MLP neurons of a small language model. Each row is named by its layer, matrix (gate and up: input weights) and neuron, and shows model dimensions 128-255. Each number is 128 + 32 x the weight over its row's rms, rounded and kept within 0 to 255. A neuron's up and down rows have the sign that makes its largest values positive.
After each neuron's rows, "fires in" lists the words (lower case) most often at its 100 highest values on Wikipedia text that the model never trained on.

L3.gate513 [111 163 154 145 133 123 161 121 132 138 124  78 110  93 117 109  78 105 134 179 183 113 122 152 121 133 128 155  97  99 108 129  93  90 124 114  65 115  93 142 123 132 164  95 137 161 152 123 132  95 107 157 139 171 162 125 122 113 116 131 176 104 110 162  87  82  51 178  68 134 146 193 103 164 130 100 139 141 107 139 106 125 143  72 147  62  95  95  95  92 156  94  83 105 128 119 167 151 137 116 150 164 172 138 161 139 158 148 165 136 131 150 126 158 156 162 144  54 107 128 177  69 181 128 137 143 140 135]
L3.up513 [101 193 127 103 169 196 120 134 115 175  84 118  96 113 106  94 127  85 156 149 140 154 137  67 151 179  92 148 145 160 144 150 123 143 156 151 126  89  82 223 128 179 121 109 123 145  93 113 177 163 149 121 161 192 127 145 112 120 146 138 125 125  83 167 104  96  89 158 144 140  73 118 167 133 117 154 152 159 177  67 136 131 176 110 138 132 115 156 107  82 115 184 125  85 173 189 196 126 191 111 120 158 169 116 119 141  66 128 161 145 188 125  99 139 119 138 143 160 116  70 182  76 137 104 130  89 119 104]
fires in: "war", "where", "warrior", "software", "warriors", "wood"

L3.gate209 [152 204 165 158 140 185  99 141 159 112 141  80 157 132 135  97 131 125 148  94 178 140 140 142 144 124  99 181  77 116 151  85 117 115 136 153 104 166  74 139  96  94 121 126 132 157  65 163 188 136 122  70 128 123 138 150 178 105 105 113 132 159 147 114 112 147 138 113 173 170 101 125  73 185  94 177  97  96 151 159 183 200 164 137  80 133 140  99 100 139  88  87 177 142  62 125  94  89 147 157 143 148 111  44  64 121 153 149 150 134 162 123 145 202 146 113 121  84 158  77 104 150 139 111 125  88 129 153]
L3.up209 [120 113 142 112 187  74 100 154 185 136 111 138 128 163 127 118 154 180 110 101 134  85 198 133 155 209 142 143  75 137 115 148 129 102 126 134 158 113 119 139  97 100 118 167 144  82 150 165 151 134 163  90 111 103 106 148 134  95 157 138 146 128 152  99 155  57 120 169 123  80 168 137 109 174 173 108 137 108 106 108 129 166 129 131 140 125 196 185 174 190 106 186 123 178  59 149 135 136 184 119  97 162 120 121 134 156  55 159 170  89 146 143 113 143 143 156 188 196  87  90 153  70 111 107 197 191 134 202]
fires in: "before", "high", "have", "short", "having"

L3.gate297 [179 130 119  75 149 154 130 138 133 137 110 126 150 152 139  79 132 107 111 138 156 140 152 151  80 139 140 158 114 164 175 117 149 143 146 151 155 153 127 129 136  58 152 170 161 119  90 113 140  92 115 107 164 135 173 137 210 128  96 130 159 126 177 161 128 140 193  85 166 134 173 102 163  88 131 167 158 162 147 162 139 188 121 100 122 117 154 118 135 127 138 117 119 167 165 140  72  70 142 103 188 165  90 182  90 131 181 113 123 129 117 179 137  64 166 118 101 184 130 154 132 142 143  98 107 100 100 150]
L3.up297 [152 176 125 100 194 135 109 109 110 157 113 150 115 111 121 143 107 124 124 170 198 150 121 117  95 148 171  89 107 203 132 135 151 142 116 179 148  91 124 183 154  88 154  79 106 132 168  92  88 102 194 120 164 184 140 103 157 111 137 134 102 174 140 181 144 127 145 175 117 102 105 112 139 105 109  93  80 176 104 125 126 208 157 196  97 111 108 130 160 109 132 154 144 139 105 157  68 103 168 118 114 144 125 138 112 113 201 138  94 174 138 141 114 106 156  69 131 199 155 130 151  81  83 117 147 157 140 130]
fires in: "he"

L3.gate129 [141 164  70 155 146 152 162 140 167 146 146  85 136 141  60 119 108 101 101  76 120 119 152 132 187 104 150 178 112 120 153 172 160 145 128 113 128 160 123 148 141 168 110  99 115 183 153 129 178 159 134 158 122 122 134 157 150 130  91  94 120  97 125 141 144 100 127 100 126 145  74 163 163 134  90 205 162 119 156 109 151 113 177 124 105 162 126 198 139 202  82 100 123 134 155 111 115 133  67 179 202 169 131  78  57 148  73 140 152  85 111 127 128 139  90 179 136 129 152  92 180 117 150  83  54 130  95 104]
L3.up129 [172 142 168 137 126  91 137 111 129  70 161 127 129 190  82 141 131 183  72 123 178 132 164 172 116 172 113 174 130 106 150 162  84 123 152 124  76 131 198  88  90  86 170  96  99 124 154 118  95 119 122 200 129 126 183 180 109  40 152 133  87 100 102  93 111  98 119 117  83 170 112 110 116 157 177 153  78 159 118 116 111  98  79  95  86 161 157 165 128 126 147  71 129 139  96  74 114 174 158 122 145 112 128  77  88 104 117 134 134  73 139 184 150 134 145  85 113  59 126 130 138  27 142 160 116  54 138 116]
fires in: "party", "part", "department", "started", "it"

L3.gate410 [167 121 126 109 153 121 151  74 100 138 141 113 126  93 158 171 131  95 177 129 148  80  62 140 136 160 162 107 139  74 168 137 103  72 179 145  99 174 140 107  96 130 190 121 131 120 138 110 165  86 103 119 176 171 202 169 109 126 112  90  71 119 117 180 169  71 136 108 108  73 165 133 109 157 144 163 128 176 123 167 148  62 134 122  96 140 193 139 163 144 162 100 129 130 116 174 105  99  96 122 198 111  78 173  68 131 136 169 162 132 121 182 166 143 131 163 151 148  94  75 133 143 125  99 125 117 107 140]
L3.up410 [132 164 151 129 112 192 156 100  89 103 119 119 128 107 141 204  81 115 131  28 136 155  74 110 135 158 114 112 100  87 132 107 196 128 123 176  77  87 176 129  44 124 132 122 118 151 121 167 100 163 155 156 109 128 138 161 122 151 144  89  79 121 164 176 116 200 162 124 181  99 118  90 125 106 131 147  58 128 137 152  87 104 100 169 115 126 130 194 141 164 110 111 144 146 113 131  96  96  76  89 158 118  88 145 111 127 175 124  88 104 135 125 155 144 103  81 144 161 110 108  96 129  90  80 108  80 131  83]
fires in: "his", "he"

L3.gate257 [118 118 108 142  98 158 151 158 181 107  80  72 137 148 117 151 104 106 108 116 177 131 129  90 152 104 171 128 173  96 145  88  89 133 160 150 127 121 105 143 166 182 194 120 156 121 180  99 167  99 162 118 141  56 138 188 115 136 133 147 152 137 132  85 166 113 156  71 120 119 140 130  62 128 127 150 174 131 126 162 104 101 161 102 120 101  85  87 163 116 147 179 166 122 162 151 170  80 154  95 197 118 122 148 133 129 152 120 169 140 112 120 120 121 131 158 153 125 143  75 139 108 150 110  98  77  77  83]
L3.up257 [140  78 122 111 101 105 114 130 163  77 158 105 107 102 140 211 131 126  89 156 132  87 110 192 153  90 131 120 202  58 172 155 101 153 141 122 129  67 163 163 168 136 164  99 110 133 134 128 155 115  98 202 117 135 100 168 137 130 135 180  41  93 130  94 156 165 142  63 154 150 121 103 147  95  91 138 135 117  86 124 125  83 140  87 101 138 151 134 153 110 126 144 135 154 146 187 145 129 139 133 164  49 102 163 160 122  77 146 158 138 131 150 113 119 191 113 118 133 143 167 120 131 174 144  77  89 121 176]
fires in: "school", "party", "political", "part", "police", "sold"

L3.gate359 [126  91  95 160 158  80 183 157 152  85 123  75 119 120 139 174  91  28 100  90  97  85 164 169 121 139 164 152 150 148 161 163 137  81 127 146 130 122 114  85 120 133 202 116 105 153 112  64 144 145 119 153  80  68 137 119  89  48 110 115 116  98  92  98 191 144 134 105 120  82 176 110 103 162 157 162 132 131 132 174 126  90  82 146 122 136 116 115 136 151 128 132 136  89 138  89 100 124 111 179 186 153  96 118  99 106 103 148 146 104 124 113 126 208 146 153 137 153 110  64 111 153 177 123 123 143 129 164]
L3.up359 [152 157 144 101 125 104 169 220 174  85 116 135 104 101 106 139 133 110  85 163 138  95 159 138  96 190 123 128 163  91 115 122 120 123 105  99 127 122 114 105 151  74 139 138 106 116 113 105 140 145 140 122 152  80  70 113  90  80 136 107 137 121 137 109 110 102 177 131  81 128 149  86 114 153 111 134  72 183 151 144 149 120  91 154 140 115 145 120 182 119 200 129 150 103 106  94  57 132 133 157 145 135 100 151  90 134 170  63 112  98 183 172 127 165 154 100 157 173 100  93 100 124 159 118 171 138  97  67]
fires in: "it", "its"

L3.gate661 [132 111 163 133 126  50 179 110 127 131 167 107  93  97 120 129 120 149 145 110 109 104 140 143 106 141 110 130 137 106 147 161 193 116 156  85 124 105  99 159 111 134 126 149 119 175 107 148 136 101  98 132 144 123 137 169 157  99  61 167 139 130 159 118 124 155  96  87 156 133  84 100 123 123 154 118 137 133 152 117  86 163 139 105 136 124 142 104 115 117 104 113 155 163 119 185 146  98 110  84 127 147 181  69 184 146 117 122 102 142 181 125 129 121 177  65  75 141 135 118 150 158 178 160 130 136 127 126]
L3.up661 [104 194 117 186 116 170 145 139 183  99 100 139 103 158  65 154 158 101 123 168 170 107 130 134  53 100 113 140  72 121  75 108  86 135 144 176 193 158 173 126 192 136 110 162 122  71 117 161 136  98  95  60 199 140 173 136  83  50 154 103  86 141 148 141 169 140 100 144 128 104 124 127 185  51 126 137 157 160 157 157 102  70 133  81 121 130 103 164 149 153  86 125 118 110 109 123 143 125 149  85  96 147  91 128 199 111 132 171 131  68 113  95 102 152 117 147 162 132 150 114 175 156 142 143 154 134  72 118]
fires in: "would", "about", "could", "among", "might"

L3.gate390 [135 119 186  94 159  76 146 139 107 116 173 101  79 124  81  77 114 119 122 137 115 200 104 149 138 132 128 113  70 162 165 132 124 152 115 123 125 137  94 157 133 148 112 166 114  96 124 103 163 156 145 119 129 194  96 177 198 120 118 118 128 142  99 108 187 148 135 115 136 125  59 163 124 105 202 150 131  99 115  92 163 157 117 129 131 107 116 129 133 174 128 150 140 161 134  94 109 144 168 133 164 167 115  89  90 141 118 109 104  73 112 146 120 130 139  88 125 151  85  84 124 166 166  87 126  97  66 111]
L3.up390 [100 107  89 108 132 122 175 127 117 138 197 110  99 100  85  60 176 123 163  87 152 164 134 101  58 173 124 125 141 135 133 115 142 195 147 139  82 114 151 139 132 140 155 107 154 178 111  59 153 115  95 180  86 114 203 144 110 105 113 134 128 116 121 141 160 127  86 120 131 142  77 116  74 124 141 136 100  90 133 159 151 182 132  61  84 134 103  93 109 123 132 162 192  95 147 136 155  92 170 156 167 108 219 107 115 136 210 119 103 132 161 112 100 143  68 119 176 113 221 100 156 201 191 111 119 150 107 121]
fires in: "it", "in", "i", "album"

L3.gate61 [ 85 116 151 138 106 116 136  95  85 184 107 119 125 188 102  97  94 124 138 180  98 131 140 162 188 105  55 146  74 158 167 161 147  86 146 107 129 150 135 165  36 150 154 164 136 104 121 116 122 116  98  56 103 164  97 215 122 116 143 134 169 146 122 144 148 140  74 128 121  78  88 156 143 103 156 160 112 152 102 183 182 165 137 122 203 154 147 141  79 125  73 167  96 141 157 157 127 117 119  78 166 137  62 162 150 117 156 128 163 124 122 126 160  84 135 168 115 184  95 111 130 160 126  58  85 141  54 141]
L3.up61 [131 109 159 190 130 175 113  95  98 111 158 120 127 178 117 128 112 109  81 114  90 141 139 133 141 123  75 151 119 144 165 140  95 169 101 107  83 120 134 157  81 120 163 109 108 127 135 122  91  95 113 154 122 200  78 141  92  89 146  46 141 133 126 146  89 106 110 133 111  86 119  97 105 135 219  74 105 136 127 149 129  88 129 179 128 130 206 144 126 139  89  93  90 130 136 133  84 144  68 196  79 151 134  75 118 204 101 144 111 134 135 137 162  93  79 134 138 142  76 108 189  86 131  85 100 147 126 176]
fires in: "he", "held", "daughter", "head", "marriage"

L3.gate644 [ 67 107 113 114 104 190 151 116 162  97 121 125 148 160 129 113 168 117  89 134 167 109 124 170 143 133 130 151  91 151 191 129  76 154 162 125 126 118  93  95 114  96 107 144  91 146 171 109  86  96  92 168 157  93 123 147 128 101  46 122 158  96 138 155 146 147 112 108 120 131 112 148 109 185 140 129 148  52 191 147 158 163 168 156 155 171 145 132 108 137  89  84 173 126 106  99 148  79 145 108 174 154 149 100  90 137 120 137 170 165 107 108 165 134  82  55 126 128 137  99 105 130 188 157 119  65 100  92]
L3.up644 [ 89 124 132 157  97 166 179 105 162 112 163 141 168 157  91 156 116 138  52 165 144 142 199 132  87 133 150 144 117 184 146 114 123 146 156 147 156  91 126 135 126 123  64 192 119  80 158 105 100 104  67 154 148  90  73 159 159 142  81 197 175 150 159 146 131 153 109 119 146 163  70 127  81 168 110 112 165 105 163 173 123 152 121 124 171 145 171 130 109 139 102  79 132 151 115 112 178  91 153  84 139 120 151 113 125 112 127 186 119 183 142 161 125 105  99  66 138 132 147  70 133 134 142 149 117  87  89 116]
fires in: "united", "university", "union", "unlike"

L3.gate27 [156 113 169 127 112 157 186  86 125  97 130  84 114 150 179 151 209  95 136 117 135 100 127 107 177 185 132 121 141 118 116  99 170  88 127 191 114 151 158 130 126 137 149 135 138 121 121 169 111 132  72  75 125 152 158 182 145  95 121  51 177  85 114 162 110 135  66 123  87  88  81 132  59 187 173 119  77 160 155 129 161 148 150  91 153 106 168 115 154 178 137 124  77  98 103 135 111 137 183 104 146  62 150 130 159  86 110  97 149 112 179 158 122 114  75 113 173 156 100  78  98  87 119 118 126 159 146 113]
L3.up27 [141 118 106 166 137 118  72 168 122  89 196 103 105  81  94  62  55 119 110 189  86 101  84 161 120  88 136 136 205  75  69  63 178 123 153 178 126 188 127 137 141 142 184 101 148 154  84 131 111 104 144 105  90 108 144 101 126 135 112 130 119 151 138  44 154 113 135 154 117 144 105 110 124  92 113 137 136 158 119 108 138 140  76 188  72 138 117 157 131 127 120  96 103 185  50 101 118 149 136  84 162 143  97 140 120  98 114 128 155 133 132 161  99 110 162 161 157 172 135 162  91 136 119 114 117 144 137 203]
fires in: "had", "has", "have", "broadcasting"

L3.gate6 [130 141 121 168 163  84 103 121 141 164 138  98 139 205 134 150 133  75 122 179 186 115 118 109 117 135 130 141 171 126 113  70 141 125  67  94 125  94 167 155 106 114  94 152 140 104 160 105 147 144  83 154 138 116 176 138  89 119 126 143 187  64 132 116 146 134  52 143 153 149 125 208 125  98 137 157 153 155 120 165 131 159 130  54  66 134 132 104 134 150 138  86  95 154 105 174 130  75 115 184 120 112 106 124 140 172 102 180 145  79  89 179 123 139 158  69  50 181 136 149 155 154 147  99  90 146 127 107]
L3.up6 [132 110 126 166 147  90 148  88 174 167  49 132 137 145 101 114 151 144 112 128 114 138 135 168 155 208 148 112 164 105 118  67 168 160  84 137 101  87 111 168  65 131 121 123 169 120 184 144 163 143 128 161  62 107 115 124 136 116 135 131 111  84 114 138 134 126  62 159 125 161  99 141 119 155 146 114 108 110 124 156 160 157  77 104 110 123 154 152  72 171  64 145 114 160 127 159 101 103 139 156 115 134  82  87 132 186 158 179 120 151 167 156 204 146 195  93  45 198  97 179 137 103 121 117 109 156 174 149]
fires in: "on", "in", "one", "with", "only"

L3.gate248 [122 132 108 183  85 155 117 108 121 121 162 105 135 127 185 144  74  88  95  94 150 139  96  97  87  38 144  91 105 160 126 166 120 136 101 142 112  96 204 166 157 170  85 197 119 125 102 151 135  93 149 155 159 177 100 133 132 163 141 114 154 110 130 185  84 140 124 111 121 151 146 156  82 122 129 115  87 178 110 172 139 114 134 107 120 150 115 110 116 112 103 125 148  95 104 156 126 112 140 140 156 125  95  87 113 137 154 126 121 142 134 162 172 180 195 143  96 139 160 145 129  54 147 108  90 138 109  70]
L3.up248 [136  93 109 131 113  99 148 134 161 148  74 151 165 147 105  73 149  99 151 147 169 178 122 147 119 123 163  75 119 156  58 142 116 150 136 152 100 173 140  91 165  95 119 155  78 141 127 146 156 207  74 148  77  97 131 115  98 114  80 126 168 145  94 125 110 135 201 111 110 151 103 121  92 128 123 177 105 167 157 196 170 168 101 112  92 175 102 125 169  45 115 136 155  79  91 101 139  96  68 103 108 155  84  79 129 150 176 136 110 185  98 160  66 108 134 123  73 142 122 109 139  98 117 125  63 116  79 190]
fires in: "in", "international", "on"

L3.gate285 [ 95 169 155 145 130 120 128 146 145 115 127 112  69 152 100 122 134 106 140  86 156 132 127  79 123 165 155 110 143 143 135 133 128 104 115 120 120  88 156 134  95 199 147 160 158 106 152 136 120  98 109  98 121 190  49 122 148 130 155 137 110 110 157 143 158 121  84  81 152  98  76 152 139 120 134 152 113 168 123  98 150 125 153 103  91  79 138 133 104 195 135 100 173 122 157 149 164 114 140 171 157 166 104 134  95  90 130  19 144 107 154 187 138 172  97 190 162 123 108 130 175 124 183 104 115 103  97  61]
L3.up285 [ 80 129 112 100  91 135 118 141 109 136 119 152 126 125 137 144 155  93 127 123 143  93 110  90 111  65 123 116  73  71 179 167 169 177 132 107 111 175 137 175 157 129 155 175 119 115 191 166 182  74  75  77 218  90  86 130  73 145  57 131 106 141  95 175 133 112 147 152 113  95  51 104 153  65  89 161 146 118 177 147 130  87 107  90  73 135 164 162 148 103  99 105 124 166 139  65 132  82 142 107 138 129  67 161 178  68 127 150 133 128 114  84 134 135 115 131 141  99 139  91 109 141 161 123 122 131  93 130]
fires in: "in", "i", "it"

L3.gate693 [116 125 113 161 153 123 143 167 121 135  98 125  83 130 103 167 116 108 122 136 147  96  70  78  89  86 184 175 141 151 106 122 160 130 160  88 116 127 150 133 165 214 177 139 149 105 100  94 205 149 109  86 117 116 108 115 115 185 160 172  71 112 119 145 163 112  98 140  97  92  61 132 130 156 193 180 143 110 198 147 108 109 124 152 148 127 122  85 185 133  89 133 184 113 131 149 120  77 116 163 160 155 109 141 191 132 144 126 136 105 155 134 130  86 102  85 155 149 178 104 143  84 140 149 127 144 136 104]
L3.up693 [114 147 139 201 134 174 130 131 155 123  92 145 145 154 153 125 100  82 161 115 160  66 122  84 133 123 101  95  77 145  80 110 150 130 148 113  74  89 108 119 138 157 123 101 135 184  96 131 128 160 123 109 111 124 152  82 118 130 164 114 135 128  86 159 140 134 131 107 133 133  53  98  26 162 161 164 130 124 172 151 121 125 147 119  91 132 203 140 128 109 140 140 166 155 116 127  93 152 150 152  94 104 163 139 163  97 111  87 152  96 131 113  67 123  85  92 173 147  77  63 115 160 108 159 137 116 171  96]
fires in: "would", "not", "william", "notes", "will", "sold"

L3.gate64 [141 161 150  74  98 102 147 207 128 135 130 103 131  97  93 144 115  74 160 126 127 135  63 122 104 162 139 141  67 115 136 117 152  70 149 162 154 199  86 118  96 162 127  93 148  86 148 134 166  88 123 134  70 146 143 137 144 113 167 121 110 107 160 110 115 124  86 152 125 116 111 160  95 151 105 134 145 147 189 132 150 127  82 118 130 133 203 180  78 151 112 119 200 134 126  52  85 146 172 122 149 139 149  89 115 152 127 108 128 138 164  99 152 150 155 105  79  88 150  14  71 153 173  89 152  98 154  78]
L3.up64 [ 99  93 139 143 174 148 174 116 133 124  94 120 174 139  91 162 152  90 146 127 126 169 158 112 126  71 181 191 110  89 112 174 136 146 144 109 142  31 144  69 149 135 122 120 108 127 151 124 109 124 121 131 148 150 114 114 155 183 120 143 140 143  92 139 108 144  42 143 124 142  97 128 135 171 169  88 160 104 149 178 104 165 124 125 125 170 110 117  75 138  79 123 188 102 147 155 176 114  96 174 112 146 174 164 196 101 119 109  73 151  87  88 154 123 118 123 160  92 149 145 157 115 103 107 132  97  76 130]
fires in: "world", "william", "will", "championships", "williams"

L3.gate207 [115  85 134 140 141 114 127 111  88  56 145  83  46 228  74  95 162 132 129  71 137  59 116 100 107 157 135 139  92 118 156 141 149 104 139 159  47 130  78 106 175 154 191 106 118 108 155 181 110 162  77 145 138 137 105 146 120  79 120 117 208  96  99 139  92 128 133 177 102  88 126 163  85 111 164 118  82 189 171 146 199 129  69 150 127  85 152 172 141 127 118  88  59 130 167  87 140  91 183 144 166  89 124 100 107 122  94 126 148  72 104 138 128 132  74 124 133 151 152 107 189  79 151 130 157  96  88 126]
L3.up207 [104 123 139 148 128 131 143 152 140 180  93 132 157 172 143 111  86 134 127  70 124  78 166 120 144 112 119 103  83 116 117 164  92 149 106 133 157 107 143 120  53  43  95 103 136 100 128 120 177 105 151 202 101 205 163 110 118  96 142  76 135  70 124 129 146 126 161 113 125  80 150  39  73 177 121  96 104 139 119 160 134 161 111  96 127 175 105 145 216  99  82 180  80  76 101 118 138 134 104 104 107  88  89 183 117 176 128 125 134 100 151 135 177 136 142 179 168 118 126 128 166 178 150 139 156 159 167 107]
fires in: "have", "has"

L3.gate520 [111 172 141 116 188 117 120 113  89 132 125  73 136 106  83 124  81 117 119 142 136 170  60 152  81 116 147 150 112  99 130  99 119 110 103 165  92 172 155 131  76  76 160 118  84 117 153  83 156 134 113 119 180  77 182 150 102 123 122 147 161 123 126 130 141 111  98  65  96  93 116 150 130 134 172 106 174 117 160 153 153 160 160 164 117  79 111  98 139 100 130 106  97 135 127 115 105 116 124 100 189 108 122 119 106 150 186 160 147  69 156 161 151 137  95 152 129 206  83  72 128  72 127  72 165 123 163 112]
L3.up520 [145 128 154  94 126  97 137 145 148 104 137 107 118  96 121 115  56 154 130 117 133  86 128 128 117 113 101 145 113 150  96 151 137 134  61 135 164 127 128 112  86 110 137 129 118  76 114 125  74 134  99  87 157 117 150  96 149  52 153 144 152 165 121  97  61 126 169  73 103 101  96  90 127 145 143 111 165 150 102 131 172 202 146 214 111  62 107 113 163 120  83 111  76 150 115  77 108 115 122  67 164 102 131 144 111  87 147 120 115  73 114 200 132  87  75 100 130 141  73 123 139  67 132  69 166 114 141 198]
fires in: "he", "before", "has", "been", "being"

L3.gate653 [165 140 127 124  82 125 140 173 159 163  96  87 101 107 106 131  70  57 154 115 152 149 149 135  89 161 154 125  86 175 124 111 142 107 192 114 105 161 133 146  94 139 139 125 182 112  60 116 138  74 119 126 163 125 182  92 124 166 122 155 161 149 155 160 148 153  73 155  91  89  95 169  76 174 118  77 133 185 163 135 114 132 101 172 113  70 160 112  66 166 145 150  70 123 125 136 152  55 169 111 152 186 126 117 103 131 168 121 161 174 132 170 132 149 133  81  98 157 161  51  82  92 128 163 154 146  94 100]
L3.up653 [153 192 136 143 118 148 111 135 188 112 190 100 147 139 102 167 125 111 119  89 158 100 106 124 110 153  80 140 139 139  94 139 146 142  65 156  54 114 123 125  78 106 136 185 186  81  70 148 143 152 115 133 125 170  98 107 134 164 132 136 107  79 113 152 156  72 133 150 193 131 111 121 157 122 168 170   8 124 115  84  90 192 144 137 129 166 119 150 134 136 130 119  89 164  97 127  88 124 118 148 146 115 127 122 158 102  58 135 101 175 167 128 134 133 121 116 154 177 100 112  58 114 112 158 138  71 148 155]
fires in: "had", "while", "after", "before", "has", "who"

L3.gate55 [166 146 181 100 139 181 136 111 118  71 145  79 101 128 128  99  96 119 118 141 146 145 120  99 136 157 181 153  76 195  97 132 121  99 154 114 119 164 216  84  90 135 162 149 118  82 135 133  92 159 120 110 160 205 153 130 193 124 162 204 105 118  89 184 153 135 155  87 155 119 120 115 127 130 127 116 180 119 166 175 111 165 119 152 155 138 160  84 136 151  61 123  94 142 123 180  93 135 115 106 164 140 124  68 108 210 129 120 130 135 162 173 143 102 132  88 133 160 149  96 209  50 141  88  90  84 105 168]
L3.up55 [121 143 133  63 125 189 145  96 116 199 180  96 132 110 129 100 130 119 107 174 156 159 160 117  54 148 127 140 118 158 194  93 157 192 140 163  89 123 122 138  86  97 141  84 114  85 101 110 111 105  92 132 144 129 131 152 176 104 125 126 141 116 125 147 107 138 166 110 185 127  85 133 171 100  86  94 109 138 153 137 162 131 183 130 134 171 106 122 113 145 139 130 112 110 164 147 170 138  73  48 156 113 139  93 109 130 100  97 106 167 151 134 118 118 114 104  81 122  89 128 141 106 136 114  79 102 141  75]
fires in: "he", "held", "help", "head"

L3.gate690 [108 153 104 125 181 181 123 176 151 146 103  91 167 137 100 110 153  95 124  81  83 105 132 127 112 149 162 120 166 125 121 164  99  98 165 132 146 188  40 180 145  95  80 173 109 111 139 110 125 135 141  91 149 108 128 155 177  96 126  78 198  99  90 135 121 195 152 132  28 159 131 173 111 163 111 127 103 140  84  82 189 155 125 153 101 112 170 156 115 132 126 167 187  50 101  90 173  96 141 182 116 139 109 118 136 121 161 205 141  99  87 101 124 124 153 179 104  93 145 134 107 118 135 157 162 138 113 129]
L3.up690 [154 178 155  61 102 109 174  68 135 140 127 152 103 128  86 108 119 121  98 100 164 131 119 122 103 129  74 173 161 158  87 123 169 137 131 135 144 103 142 141 112 123 158  93 171 102  96 139 124  90 140 101 179 127  94  69 150 116 153 109 103 161 150 138 108 118 116 130 187 137  97 119 122 115 106 139 149 110 161  96 168 142 201  61  85 159  98 184 106 192 150  91 117 145  73  91 150 159  78 108 105 157 148 118  85 104 127 154  86 110 158 152 127 169 121 142 121 169 140  75  84 169 170  95 101 139  81 137]
fires in: "have", "before", "other", "leaving", "having", "often"

L3.gate398 [ 91 169 160 130 155  86 152 172 115 101 134 103 155 126 150 136 124  94 145 131 137 101 100 100 120 119 119 169 126 104 146 188 167  69 118  77 121 129 121 150 111 109 158 110 126  65 137 107 133  80 130 114 179  62 104  82 120  96 133  65 120 160 116 117 127  98  87  90 135 122  96 164 115 169 184 126  72 156 149 141 194 139 110 101 130 125 134 114 197 158 148 123 145 137 122 124  60 100  99  90 171 125  93  74  78 134  99 134 133 114 196  89 159 139  83 133 180 146 101  85 107  94 144  94 136  87 113 127]
L3.up398 [164 137 126 129 122 110 199 116 119 167 142 127 112 161 158 137  93 101  80 137 138 119 144 134 122  91 149 160 145 111 158  94 118 160 102 113 118 127 115 147  69  67 142 145 171 117  90 150  40  68  90 113 142 138  88  99 148 131  87 131 159 188  47 150 122 141 176 136 137  73 129 149 130 102 163 145 130 176  94 122 159 195 108 136 165 206 169 150  91 231 131 109 102 118 130 159 107  77  59 124 103 167  98 108 179 105 100 154 123 147 138 128 146 184 123 132 115 171 120 156  85 111 107 104 121 168 150 194]
fires in: "it", "its"

L3.gate173 [173 177  96 139 175 138 103 144 166 143 123 104 131 175 191 157 183  79  61 108 179  99 186 120 156 116 126 139 108 162 102 157  76 118 165 142 155 158 142 127 112  49 113 136 129  95 147 143  95 160 102 105 175  75 149 151  88 104 105  71 113  92 111 132 137  80 142 100  92 103 111 151  74 175 137 171 115 168 108 139 103 168 152 139  87  73 169 162 140 153 164 144 169 111 100 134 137  76 148  88 128 100 158 139 108 160 135 106 170 123  98 207 105 138 129 127 144 112 139  85 118 130 181 103 143  83  90 161]
L3.up173 [183 217 133 187 138 172 144  97 151  82  99  95 137 141  83  82  95 125 142 142 177 121  78 185  99 190  96 136 148  74 208  70  61  82 159  74 130 122 136 153 122 125 112 130 121 166  82 117 151  72 164 146 125 155 136 129 115  85 183 172 121 163 110 111 117 155 152 188 128 127  90 157 123 113 132 110 100  82 123 120 121 134 137 110  95  68 143 136  87 123 141 110  81 139  91 163 173  97 104 129 128 106 180 142 109 150  94 108 132 172 164 119 149  92 104 200  93 147 140 129 145 110  94 126 166  94 119  86]
fires in: "has", "had", "home", "homes", "hospital"

L3.gate133 [123 120  61 179 189 113 128 101 180 167 133  89  98 142 135 138 107 156 140 162 128 138 146  88 156 120 114 114 118  70 141  98 116 165 132 134 125 175 134 163 138 138  84 105 145 166 209 191 172  91 128 146 121  82 183 180 123  97 130 113 178 115  85 125 118 110 113 153 109 146 123 177 104 142 133 119 124 146  94 153 132  76 158 139  86 159 104 132  79 159 141 101  76 116 167 107 159 101 193  99 141  94 175  79  87 131 138 187 153 154 110 170 188 159 157  80 132 120  65  92 148 101 151 150 143 165 127 135]
L3.up133 [ 99 151  55 192  96 159 101 118 173 143 128 124 142 132 133 148  83 149 126 116 105 115 154  72  63 148 120  70 123 162 104 104 193 147 149 159 121 125 159 167 132 137 114 165 134 158 140 147 126 171 157 165 133 127  71 174 114  50 103 103  99 178  88  82 131 200 141 177 170 137  83 144 123 128 156 115  90 129 100 122 113  85 128 150  61 136  92 141  59 163  94 105  96 128 109 102 194 145 150 123 115 152 117 139 130 118 130  94 128 135 182 146 130 107 102 116 127 137  29  81 152  96 117 179 136 198 185 141]
fires in: "on", "one", "only"